config.yaml
num_hidden_layers: 16
hidden_size: 160
num_attention_heads: 2
num_key_value_heads: 2
head_dim: 64
intermediate_size: 512
vocab_size: 3233
hidden_act: "gelu"
norm: "layernorm"
norm_place: "pre"
norm_eps: 1e-05
positions: "alibi"
qk_norm: true
attn_scale: 0.144
bias: "all"
tie_word_embeddings: true
parallel_block: false
init: "trunc"
init_std_qkv: 0.0341
init_std_o: 0.0382
init_std_up: 0.0341
init_std_down: 0.0
optimizer: "muon"
learning_rate: 0.00284
lr_mult_o: 2.0
beta1: 0.93
lr_head: 0.00758
max_grad_norm: 1.0
warmup_steps: 38
schedule: "cos"
final_lr_fraction: 0.1
batch_tokens: 32768
max_seq_len: 512
doc_mask: true
train_tokens: 245400000
max_steps: 7490
dataset: "wikipedia_en"
MLP neurons of a small language model. Each row is named by its layer, matrix (up: input weights) and neuron, and shows model dimensions 32-159. Each number is 500 + 50 x the weight over its row's rms, rounded and kept within 0 to 999. Numbers have three digits each.
A block is one neuron, or neurons of one layer that tend to fire together. After each block is what it responds to, as a language model described it from the Wikipedia text at the highest values.

L2.up18:530530509445449538490482537447466526491463529540468451545612540465496583479534498557526510395445392515568536436469551485511491522334545462454509502534535481428494620464526558500560480423581459499505486518539534431488437554616517586484575481436493586566500526557476498520452483540447514480583436462464478521465527520474404474537547484494484565533496383505430430518492511507526485520518
L2.up57:524457501609490474559421472525381558420480607481476532538418521500601490524547549423453499454491480486479480407399410426429624479597569502466508496458445460457514544436468522580530507493568426412543509420502467536493604542535514534474490445493513450460411528483487440474517525522433504447560560541471485468565492474504462483541510563497574501568652470499456426496510506494526442576537
L2.up247:483457429476544476473481532563533563549465504499531493393556381518524523492512461545478415461452492561446463462464461516538544522485508438572479471499570563524534489441468503492564495498444474494472556483542543523415496504358506511475458469526530378564449597504538409533512571572512482570480487553393535557541477490571489546436564480447508577470494572438468524484524519531397447532524
L2.up485:512514563445501539481490425496517618581523512524507469430591496493509530413377560504501537516474525408549472461535492433457506532415579546458434474509523490493557493487502465498561511490487551446586530449390464471425526565523492411520493511589500490531513424449438429509500573619467442461514557497483540601603488497524444494477543467435483584529466535580525519492560572443541494463447
Word-completing subword pieces. Second pieces that finish a split word, strongest on ile in while and meanwhile, also in, ri, or, ther, as in Milwaukee.

L7.up58:476495551480557463513582525449471557467442548496490532529505518535439526470447391480562568496436440542448483642513565521516478511486423484516605524426496579402421487509447499547467499515454503500572573519459501580495568534459473437521563583555464493528561411501585560513496462559528480438412534486516559459395492480540409533493483476545531551489429432537433504569521520428513508552588
L7.up114:480540419398567519580477455519461479504507524420505507526434391445517593515541454594596537430484486442521463498533578578542471458529593552503466521465511517445498454505488392498549545512498503490553548477475500545594468489483575444521556446530517560485488481506467501547498468541421508494561417462501439531354566594505448444551446586484531528446419533506395501526478541525593502520568
L7.up191:471399446463545496468515550459426510533502476443577570434529406526438499575528532478557539459503361582555587516451561517429496492457525516507490498493622494499555435561456366558441571499554515473515538484475544575356445542498515527474542578483472471502528429471562547453439489466537575395553555453465500463399524460457497516445462483526454521559471544544508540496520546534500451566564
L7.up193:485500488554530492553492536527459574509429519467651565519521535514603459430460554477449525389503476532500500473505467504468519476493645523538492493373457524399464517586495456419502522541499480513441391438583467414493547531591497547501501546484486444555417516438476508492538478563562551510526514445442485446529514470431456485525568551423459488616535598536546450430514586515527482560561
L7.up213:451391580437541620525435530546467501551517475523533546536444454394522568568507532467499482441354570502567548515503509521449414448483511510454507517500511459530513448541521469449456534511469470487586520561530416490378460538480568522468468494518491430594463527485512563490544485521533468500595455520396554469514446501547469434584437473426548467513533478461529566559443499490564450516588
L7.up238:514450482560567501530531393443519459537526490492512541476470481483521520513488522524521473480609485598513485483518497426426526411470502531553496509477513508522566438458377582565473468480456513471507545448487564533447427526497558525468531479552568461533495413478511501505394538518491505545542470474490562553419568549568512490637534387491445541412530443537486526638510508340473489570466
L7.up445:441590525552485438518606515470537592526386545485581485515471496541453631398408514432497507566532439459516536460480572546499449472485543561564465531524532436496428570472397467464439550581504524585523325518531521545477548459510508474556537419550548497488495500456506541436467524458493598501494530531520461493468530503453565420497489462360552569518486426521414502489428541510461455488555
L7.up500:582469409453562561509453459484541510511572448548567430485533518551433553585482514454505483459563474581522490485456617520508527483502518536500459515406577511424507542553457452557472610524539542525518520541494484597380482501482509482494580563510480510494470480490459465402462415472497490500434509346465532579409514464427514500565398408476479551526555502479485454448552392553538467513485
Mid-word fragments. Short interior pieces of words split into several tokens, such as compar-isons, Alv-arado, Devel-op-ment, and an initial S in Sherman or Sebastián.

L7.up6:482496487512532547432483522532476564507513580478445497605513530551401507554561545543482501523466507465511553569521514407432477529495432549454601451428356520492499526436401536607520486536488478546507455541423445499568475448465486540506510496535485482495557607460567527525440463539522481595568538496552514475476556571550478497534491533553426521519495559475460522448415585565504405556521
L7.up57:535540469563507618474496506530487597536431618577527397527558507512471475488459501521568509415549437542417442583522515557556395528494505495480469468472450449475601518553498506445516460542467491532524462454529490512500535505545533375385542449534575473440491509482396535507508456476486506542528510554539522489483538498490587523442468533557492540496515532571525512521467516418456379475440
L7.up149:479493497558409500466484432545428488459502538523533464641600544480501538458491445491493560507526458548435509462512389491479492493501615473449445461408614393462570558508507515541449507418527532542466473516568528529598454445504511539493590507515505420493543437519505510426511529593481432481465423478563548453453393534532587559493527548555467574511517573534508545464486503537526470648519
L7.up220:519424498458444530438388474492457443434467412497456455535529549554533440526566471515485549548556519444487471418459452501513602474560438510577572522496516435443461480435538554523402550404444535430502541522486471484472503542505578538450539453532498545550592524463453508451534488553480558549474479451555611514450531632506452486529378498531488502509564484488536555480555459525489354445528
L7.up228:561531533462481554406473452451513564504437563556530483546503473564450479462487570469495463528459617471578581461434509561505529416398538447473484493503464477486619514494563515393437531441464483542578544458501466461428436477478485474488538522509486514445444484473547536404594556486507501490482561374581609458508578546515545492445466493572494579468491477490503480460491490530493506541591
L7.up243:455511439562489503454501393479515582529451430485541485503557490535453490486539480438519443452440545560430479534509607557525523511545541465485569405545532530439446471468489378499461405491465502421632510438498517592469605514441452515510561476482493520579459484487481442425389434517520527486577447395487513416548361507434497517530477499462511537561559532452524451483487579484532436536510
L7.up340:438497514471537535520534451433429560353441565527502515534524510525442443445477478432391489502531470415447503571426486483482564547532479480542456470480592537475434480435511520402468413504482537499489484494456547492435463549535523519421615532560464520618579494515503468447451497458381509517590550545493501430455504596552466586522484503449535552589540540422534428431506584479556451511493
L7.up348:445560462476519568549410494476467527426524476553466501493505487537478407469484512355455578441577579495502556449434508484475459479475560516478546507476425568601483469480430571480435518474461527532521425531416438530472504391457586506588442530557572483505576545565505568443451446461479504526451550449503562497527515589533538529534425503594574501484546456511528521563512486490541452540579
Mid-word vowel fragments. Short word-piece fragments inside oddly split words, often the final -a/-o of Spanish or foreign names: Puer-to Rico, Cost-a Rica, Coc-a-Cola, Reserv-o-ir.

L2.up72:498543538552466528535399531493532485515456556593550504604505440519519598564445495486532488491540556473431550487459404525532361442502413608491575495457548476632466578431494493532547528543510474489466466495465467466504532518492610455537474505487519459439487527532537546567468574501505566536537405534506483460470524437555473484454455478383389509468512486477453452544439530482524474446515
L2.up147:474450545554569480498514517514496464507469510468514449432468492446449567473531563458485464497419439507537490487513407503453471578531569616571584500532575509504497479425566507616520545550508509469526553412503560548425486414418465578610490386556429438454447531404566447441600512475543488563462501494473455532465498568512486501464492491499487479521489371521400534552454427455522546374608
L2.up418:552584438468474468511555558450599522500479452432538486533498569437597562455475462511517472507566583494472480591499480512530448560499473482509469493407441439567441454511537501419520539483499498438485588403514516468464425562462527515485476493563438518506452477565411489484514626433427554538573510539572547428464498519580526480437421485517474529527414433430464517512512489463528472486407
L2.up435:565473499456531383470419486568587451528488540484509379543507517481455492490473542535502462579622552388442543424423476512474499577473552471534528552438538467557497455544488598486473470528555495467552498524434489551444531557478505499573504519586535490471430382552563511429445526480425492548535501451584413440566587470465469583529504476512489476568542543532434458507502482483496492409419
Main verb after subject. The main verb right after a sentence's subject, mostly copulas is, was, are and were, as in "Mubarakan is a…", "She was buried"; also came, served, or an infobox colon.

L13.up121:557491449453455447500403474462472529479569483541562476582487521439486561489446552523433498436444560522477437594533510567509529460483498574593449493491508583547585491497539496444513553496560434510429536551426435511533529466590485489375496525510559526474454407575460583401560438380581562535517523518498528518579510475477475476601514599553461464538512524413486466483492488482419518470422
L13.up191:457564587484547522524404519478464545454521485465536489486490502483504554427518534531515473520370518492619489512470521434478475468485627493558530533450462568568449404529521396443441494497491559553476509441510400554497495450485567464467424564530465530439582523546586553443457621496509549489494480526581523610482485525487466605553515569471395430485622522481456508555544527467496544471468
Word-initial K fragment. Word-initial pieces, mostly a capital or lowercase K/k, in lists, tables and running text, such as K in Kansas or KEGG, k in kick or keeping; sometimes m, an, or a mid-word fragment.

L2.up0:492403549513558571496438522558476524568512450547394576492540466471582517436541440455533561382497551474514618523560460513430587519442462461449495545456538569503426450475524489523528483506527610453488414522497523528536512518513505482479477468511491455488544554577535507465491543548440468499542562456464422463468406521429428426563490447544626512510441466486566511480561450431461448519425
L2.up108:563621469465559465568477368494432476402505466576451461538485473415444556540536457487488565594512453470482461528511545539499457457557447410524580499475464426443547444574490518473505530529460542456523491473545562471491491524538512523453514458548448546513480539557473503493426509574540486409463578516470545499513551465508429460539423534481652525532545488556514407552531489476513401431424
L2.up216:454558462476488434518402425482534548509520582527455504574539449507470527536528389472505481495440622511479483507535461573546404549448564510467475498492467558463469494474558515576510565529547519494415521425551574463450551539505550539469445462404498469557544454466537572413480556546485466513540502551495431429517549562548499568502491504568486510448554478554426492433385476489503397476490
L2.up486:507511482436407505546484507654435468437441519584475486571525515565505454488492477455516501613522543410539512490572431546565507506460537454428540488515484509476430503498570625467501533488354465566562556380597528465458435464479500538410504519514527454439484496583544463464454560485534474517515528522486427560401537449438472511553540487617532604506576495538501526545493517514489500473437
Mid-word subword fragments. Short word pieces inside a word split into several tokens, often a lone "i" or "ud", as in Mississipp-i, Israel-i, a-ud-ience.

L2.up131:546492505487475459502531493507389499360466481512453521514446503560522495446451536420518489658471584512501467528517501507540450629505531514540410561452510474476538440378517535483480577514444452552496550480549490503489436455472332476590498640487502590443542457552488537502565441465438479461591486545530462542537562552502470592522471516512474538471537455510529473523540455449567532520486
L2.up201:463412508567511509575433468526475445574483503548525492465465526517407466502433554531487465505536597547531550453572500494474574527527567373461493507530519548492503476493456483438462502536459435440605500486522466432467481462458418499490607600553542526541481582511439496527557448455439528616541453489542503525547506513472456498466524529479513514480498492551377369598496490437528527493525
L2.up260:532485434479441526511571489506524490568535430496481456572462562540633482467425452411416578482525519520501552487489395455504569590540511402500485503500558576468534447500509469482492558481571516602467544482429440466476375575535527538495555486490596492530468521527425468454571445495474543481526493514567545519488503486483482495514481541449508555470431560550513523487510527499511482514564
L2.up378:581539495586453539499488520484477416455590553528472418478451494488486508443393519428577470540368526508412524434462530551500461498529554442387530400437488544534538511499569458530455483502512499484459494489469508478484433502531432499587588495591506605533543542473451535492534485537475459527572541575564555538523532545468398438507481528446469558390477547447551552542502502462433417462524
Word piece after c. Middle word pieces that come right after an initial "c"/"C" or a c-ending prefix, as in C-op-ley, c-rit-ical, perc-uss-ion, comp-os-er.

L13.up93:501545501365455451443470497517512562521472516498440500451445457465485550472552503573511495442524456500496486520449449507513474503547441527495456542456504598470432436650549483494449565545495466570452543458554501484493503366577478520446518440530534467556500506496505403481373496558459551456517621542514481521472493409485455494528460573520574515531521466476569461483551541505495480519485
L13.up156:509487504440476482520388434594547526439426516528539469366429500475513498553514457534556514466497551491475533461487485460527392427452518549509428468515476504518530485414512409513538522576440525562414485506532499578540567406565397393518479564523512546554505519495497433489382607428398462518506433455500429558534566550468589564474524472554555446417587532476494499464470506451484541563566
Word-start fragments, CJK bytes. Partial byte tokens inside Chinese/Japanese names in parentheses (新宿, 鈴木), and first pieces of split words such as M(acedonia), N(iederösterreich), prot(ection).

L2.up11:521488495548444568500470545482496425528536470536495529444531519551545467496545479398512546479547529517527506410492545523490420525574466509524416507617456462458563469588513524553407438483528524498375370548525546568498475565467531539445476534436527470476483482490498570457537461546469513539423540535475431437519583447511494479498514502466487465499586501602419488592539574414436411478467
L2.up66:513387410457482458580521522579457526513495466466538453446576500505445518488463493409519422486471513614469554399606564512563480495535514465438479428507560484546553484545447542460566470432472430564568428430506476552503392449520406472507595544530503484499449443578420458555458496420425492427527546540493528479575521481535459484545469449495498427459570545599456507519531573504521429512579
L2.up91:457549564555464424560570456528513545448503451575485435527496526523509428427544489486412517591467467460506472451467490470462559436583603527493461499513494503552465472570419536490500491484367400578514506525515504516554503497494498537480525535385589502467525397515551583535644512490424373532546496532528442448483447532604458460649504501545502462478535520540546476496495543434536459479602
L2.up208:470473501524477502461485453556566550475519470487567503570517494530446451466505598598458552451431472593518565425491571577476517469540545477500502498409551508448495468539474543515511498534403466548477502498542506623411435621469453374522500493484537436604460437401529584543502534514508513604508500490443476516486526493480417475509552422540446510505486539553492476549465584414590461453555
Mid-word "ar" pieces. Word-piece tokens inside a word after its first piece, especially "ar" (V-ar-ious, Vill-ar-real, Cig-ar-ette, Qat-ar), plus al, ary, ic.

L7.up81:487510576567424523549533446528473478478552560555492513535498434504560503451561487546475446465466482470454616526472522521547555540471562499491476404486543443479546479516483462395490499469466486502385566515502579474592568419515407583447498504571484456499379505450477460528555427551472537489600569555531440519605481567447538520447477514468493518337542551438514509496491545482498470493436
L7.up140:570497529385507445531556442530519558519480552592461451511563548435421591486486453612495548393422458604507509567503459449454533535524512492502405508486518432477600536621467431524456450508456523510572474448519546373490411499549522558402420557490521525494537538453437506569518478433486541585502523536416500435522501498536477457456440475544600579454522409577498534546561502494419447521458
L7.up229:512569440468469495613510515463457438537530588476526428460550473459519522569501450519450530517484493499490497495492463488511458510533611533480539459522548508477469405517571494533436390568534538441486473508518428467541523496514496512529413589562477475510433452590444484462456549513413458586479483529484486605449466594540469379554416557593550480573544508509468515530464451529508517495524
L7.up246:529574434464561455503502459450556460512446594594482478570556601449532619476521490392531530519504579510469408564535483533460461507458467495512497551489456532536491592464480530495504471501473508450455557454552465497489495488565440519520597441460415473537494596505481461488460474572479573525489468458502552528677515483417502465520562497484552442474526449511501511466486446472570485557603
L7.up256:525528473485524427527459514413563514419472580501536428478564557501431441624505516407534426508386465386526522574544553527526470474538505549522566507446524536477467452432423529511481524458447492564555492538609550464567499459512577500493479488446447559476543517552506555511499504440494392405375473527437460596430496497532537468469499556456528544483633444494491567523501607505460472517526
L7.up324:424515512423510534407481572550510455478518470527500482386577528474493429481504527518494566549530613583544520516511565554460559510595478466550448471466449464496503470584516460485502427502517559468510469621533456454478489517447487565456489540466490571584462579575421503426492563504474528490434504451538561584518551539521410524558548555515487464503484455453509436460475404462415480515405
L7.up443:513470504432433422463455555371512431560494531486543348520586494375430530467477505422531585524534547537500529557421540469429533466542556458470526437526475518506491474533492464455498449491500508554470528482529470518584435387509538530545470509647559477493544451563437524505465494517462537558550487652457457555475515477516505530501526560514551554485520465491514514556516494444551596495537
L7.up502:461565570529494584443456530447550502557441562532474435537462554463413559396484502406550472548524589525508496487506493498534457524494404476535458466440486530548446499431584545525484463442459564530451609577479509456541524474447465573460438492512540483555477512414457526413380483488518456469554483486549510500569517392555523471608503506557562570497605442489492496515593448505601440523451
Mid-word fragments. Word-piece tokens inside a longer word, usually the second piece after a short opening one like s, c or in, e.g. S|ü|dbahnhof, Ins|ur|ance, con|stitut|ional, c|al|culations.

L2.up118:405583473475587512484433469542624517512528370424457414476458479466464514505409444539458545510526468440593532554430416407531546484555544530549519554571462512469497519445514539536502591492552551404544521433512522588536451478463444498491408561522513385508524482509413506485595492468482530547473494454493534460441484535515451480583442518422548507442523473567485493506592415493499519497531
L2.up180:434514514428524490547504494438538503442488496625534521456445500528472424461445516548481501541611575446613504456525508527492480454647494539475506456476597484451480506540484494480515523461399601474513442565466528509448497609529466495512587514597471517467491493510401546510405468504470477514491479490517597529527462559501455543487369581454532475508401528474449529501484400559468446532526
L2.up190:416527507550573460520489613481484500517490459433415551448467459451544588536440552519528501416490495594494518515485436482558462491481490556429485528518542480451492451437401488498393484510550508543610549522531500528612524419532471514568495433457476552516548519566486539496529470469442502493540524601495436468448512573511463503484392528476481534393486555468545470572483469512468465573616
L2.up288:560451588470516466530386448572561495546467450473539465454540417470436452611476479582502482457545529517585459451538469505526494496501516535463395515593553449492567569414521499482508595381526453474559462476513502490465559563433409504460461444542505494481451498431502476449473473468417473408618536489510465599454454456440508534528515529419575455493476468540499388494584499518431434474603
Mid-word endings after fragments. Suffix or continuation pieces (s, ing, ed, ic) that finish a word split into short fragments, e.g. kidnapp-ing, App-s, Pep-si.

L7.up22:496514472566502434560473492476524558524467454465431590470553452588486486455547517522471510430461472427556494520492465448488489636509469457494419515454485531544395499483496443463377520383459400464586507489485470507399585499515427515512468514454517486445566505546435512480469529525534544539463397484539523565471643516583475464492488552515522494448496451537432500483614512465543456477517
L7.up71:495546465488409402464423483485473509465480487502449518448456512510417487482489558484457446466406518564547467542421503552560445531494501473479432542456581564442538556641457398487541594427496400571560568461453524526506514487578516403461470501515519601471586513497472540459424520493468439489516585436413460555542559539459537547543424561487433571558514446541439495481447480578520576565527
L7.up78:537544544600590483507487584586510458544438473570528410480528549456532549503528451513501543542541494377473475522508434460461568464503562474512524521465434482477450536504547439457464529468483539575447507531466462435558521478497449486356481559467502442485492486568500599426509574508472539505519464573477407513481433507503443588465495406511511471422513502526439374548410512613400474559570
L7.up159:535525586443479477454471459497524519562442474396440473572520504480517476497525546538482566451445441472469462516532467393537473591539504510519560555492569516561491475603441506518519427471523427539500503540548541433466568516449476597655534525528433558467480511558452467512532441587462526447500510505470515538591520399518443485536605540467461530543560517585519477518431510513487488519590
L7.up299:490508478513487523492382578492462461565475569451501537473517553455383469481414480574331555472415563489451442508512537530451458526521541535465470509538514457517552529502473524460472550494496474515445426517487504421601603457623550485534465485548434609486559463530453543460501495465444543529483535645521467544480493444473471477506453538504438527490558505518381496545546520586525511457512
L7.up442:537452418511488494527486564515443505492460560458507438458521512500464499569502541475515490407432595533583513579473641456393487514584558513512428406424530479428487493565466484500500588574495425500442561483538586434535458450533511475475532493473469373491544510407493555436438465425439458513470495528509452533592531536449508543505494525429494525548564563607504483509468435508568517456550
L7.up456:540544405532405499455418515510474505449469466500457467427515480474545519443489461528388469500571541453537485572515449501573505479363510504492506489411490459531496493480472515467381531467428516465450516577633555558525553498585552499442417482512508589512528455464400525470620452463432468518401487497515565538533628537573489524614544495439478466519565565518511501500644497475478539516545
L7.up504:473566414492540507497457546529522550501436504625492498521559560485525495526466413438479468517497496573548429547480582471509534486518498454373545570477549497520381460548406509548370481518453458440511550504486584454536548506523510433485369454499466529537490442453432547506518532450490558574493502456536477593531497469491463532626456550521453517495576504536501447477494454522433532549541
Date comma and months. Mainly the comma between day and year in US-style dates (February 18, 1956); also month names before a year (in March 2024) and CJK name characters.

L7.up29:492522432474451505449419490539519563566545548527572563517514516535472526521508464445477516480448531564540477485596385426473428390428527554441432560460536583554521584537548487498456443501473536530527563536559524469492500582529473432405576424471427585529508475497478535413510503523458511483499423461553555478395496530513467489443505497515497512500503477532461453471468543678499537588539
L7.up124:509579531484543478493474452541472503551515576515514558555502535507509543527503591503493426568427451488491504469510434368396512508477494495538517479443495501492592506595529601527500406482498548407498582447507524409462547520555485449470556516516516584388435516452477498495499602470505484496554570524514546484381547426501400503481447580564530519505491428495511534524441597471574549576548
L7.up231:457448438492402482502459463442466509583490526524545559465540505500449545482542383490459473502484544603487411567471430481515364387528578530543433540527577484427491459514471497495510589414558534505463505569494456501484460550460433477516484480457429590518480567484442498489524514536460459530574573438502582469515567497485463444483539474451394514526466565502527413566429556563590512496492
L7.up293:453471429556448554524496463596505622544510531563629389491527435474488546486506506436470601517511433504491484582455523422461514478450518470423433477530451480592500439451432508438475534615501537502496494539487438437576588483582535552534508441439518501540523596506451533548470458443504470475461599441471422476510464547599429499420478467523510535514567431514491485545540472489565573493536
L7.up305:559604451480572491466556530412552564539439454482490485501437527502486520457492508427559471534446520413472531420571476497377502523500570491396519586458495479509521520512485505537507504471492617534546469499452546497446533494478517495603464545544546405439501508413615507463559521501561522496569546428419502490431498512539446437515482506538448468543540548555531467609412527517424535470470
L7.up426:571375569620519488540491577513480438488590430473503539503539512546585452455537511352397485514541478432553501547545543487462573460482528508574433503476484498557525509512579551523512491504441475483397441539517488451428544551469457464579461567560454562509486507479566601429492547458424496467496512472499561496451502505520522427434412622418502538560492564530494535544442594393453493502473
L7.up434:501498509524587521511486468454523504517575471523494526522511518579485356494458605416564486548451511482479494430396470434494456529428589603466440476471529392524515434520544458510519521487456428485553458469559556539572524591499539512479498422457575598554476440511476406508531552588420464579502567389473509485505498494506483450540542590561429509542454513479486467500551590465460524553583
L7.up455:549515478500562440448495432580545586485554443551512555514495496529524423488499561468474573478429473476576506477534398494488501506459473485457418515453461474510598444470461495482484540484413529554508469572496588454511514575508551500500474515569564498492532498544502521506490567422566449592432504390493467504435486466446471360442561628467539500524666485484473536521367535497503512536531
Name-completing word pieces. Final subword pieces that complete proper names of people and places, often in lists or tables, such as Jers-ey, Stan-ley, Michig-an, Bost-on.

L7.up5:522510478517583479396511545425491520412456438509507460571536526558528501508559584509558500525526504596387525544528515459534422497477502609506550501476515429486466430602451501458509476537554451490528502449527477503524452591570415505513531526452449579383495541457454585466480480494497489689569541493496486474487507585485512502523534496455422504483542526445588472528488488529403520498420
L7.up19:418580586493529450476487609520518523490497406441562480419494545484485538474437491467514465527597493459490498538500467448619477479515479537550536586569506484477518414466508497535466496536462388506494500572526477539476411413430495503427549515515468450552462537531522502534471515606412401532543602516484466444483520597572470498503488521499524455475525572550509466595498494475500522529451
L7.up207:539565520430513523538384466462568546452482491453519580483521514552537526492338554562571543532532530503405526542499527549520490534436573493555569555431496475420529497476536474525505484487521499465495410515466472515508570452481493551553521492426430565427495507453511525530451549519358519525601444592588449443527474538463588517529548499546534538429434463521501439512538585557519496521403
L7.up226:469564519519408629502561489525531522561478440519556438452510487484365472517496459515525538567620461535495548517518403509465461496414425584536642511377557444438500497468442459503477508515509555482517526472578473540510448489406546549509426435528419525513604480553507536442490467542378491472572510495540502513417477560465592485537552481493586477491494463559468559550527462486540507436400
L7.up233:375454526571345496492479524594505512507548461561470433551551410480577541410493420535558471516503477502474546549434506507425568507546491508560483495537539540484471457458566418489485505489452540513477469417518480506493516459502504568463482585566488510426530493607568472477429570479435437544524501503448507461411489499609464521489437392549573581464568495528409549506499435490411408535537
L7.up268:518547501574488471468447535482401593564479503496565445502525488589488432448554612546432517487463467491508525518526600535558429494467561352410534545432411469532499504543502518476482484449380487502595518485439472433572603499478386471429475536499466579515464484363533498558437497522462527557558543508512571547536543490451510516470522428505502564408509469419520583484511441515629579516508
L7.up373:555470557568560523587475460539549519426530405606547563590535459484553499318424498505501426556548450501426573486501412469489512553580516563544553513518459415418501486486435527521515500485470429490474416543547564465451560441480490545412525439398558546503483452533477532563527516521444487532561528559486492490480431561520486486491448523554545423513564483566492522472452566470522370497466
L7.up425:434409494557621461492474485500511488479481497596453444473488512485555441556494650489401520548446496471449483549488542458503433526552494514528565483534402503495505529457530558515488510554427519429518519488532527629514529479484514561521473467396436463595468418466506542470521453509421523539505406533551549528402545527453532366464545551487417611484470449502558504495557517511440516488505
Post-subject copula / of. The word right after a noun-phrase subject or head noun, mostly was, is, were, are, or of (e.g. "The project was", "One of").

L7.up60:514533413482554547514461508477419487571500542483545492523471558530453438432406565597417444559516530536528529465504463505545468504500526512501508572615454452608489476467597491465555446563518442439415512557501435452604458565417459575508552539459444421488554457517472583494484438528507566564470497536364540535517549564558477473526497455527587510525459473515492486537580471473435456502472
L7.up85:526535436484619511571468485527406536556486478494402481548449529545489489512508587550531605409528492550533483540510471569518520491459501466469481474525497527527461594511514463427516516554478430411485536638494577551500495563430489511438543487460408561460460413543438449481405547633512446526489549564503506520435536582485445405499506534449453459561518423470548542506516513457434533561565
L7.up147:510541464507533538490410470507553445545384423511407439594419569423545505490473545505532526482496515514533504477558538497447502593523602486455455573526563483451465431462618502472472503466511510493357490458521428478546527472455549539478442415469470485481549483582457528447538489558464548516500531407530466601421574489540493401445566526549531495457499558470438437440492455516567507503460
L7.up279:536604508487520509530452532454520618488492431539545457514510515486497531500424539529558592474593459521556459430451527394477570566519551523485466478493514507373499497558483428533555522481436441454476542528507395547485544390443551563541544493571417544452500478473423547513508400394502535544542540497573525480451499488485513462522470527531512499481438487473430554492568460618540466496543
L7.up292:661490523470465513616504481618437531508529395532538418549537509475491517444505492473472537455525582585488490526536462500470468539485509487514468519476579487471516534529504561474483534471499518567492452473528456481483453380460548522538351553568402445525613520545423558468450427535445523548568560547489483532430452493495538384455462396491605544503474448559591485479500505462560547486525
L7.up418:526569546472489442505603505550491501606526517425494458539509534515444492511514494554397434522549490483448533477512454452474463517396506577447598534369587421559548408459523475586457559499464523424504523484502544562519464542481597531427366495522423503538492476536510446513557509635451467489577505453493481564504456610496518403505575491537572539509459433542444537516526407519488442512427
L7.up441:494463480553529492527489435534500494543468486447499516486534542524458412505498589504508569485484466496524451532480418499559570483478545533510579503552578489520565473481453519427548540522438534586484530466578406505549490580381507534548468406529391491478507464556443524484526439589475510471541443496482501477390476594579478495403537484453540563440525449562457560527559499563518411407476
L7.up505:565518457504489516490545477485427449429482514534581436526451532437481478478411538545501592458467524480455477575444521512517470521501572437580486558514472539530468617518535471483534479496420466484505527596551468529501404529506353547554522403477417460570474516445436488461487508535472522573570507470514551508402500647476480441468508517522511542496535523557423552526490507539455437522508
Negation and verb completions. The t of n't contractions (don't, couldn't, wasn't), often in quoted speech; also "not" after did/or, and verb-ending pieces like opt-ed, say-ing, dec-ided.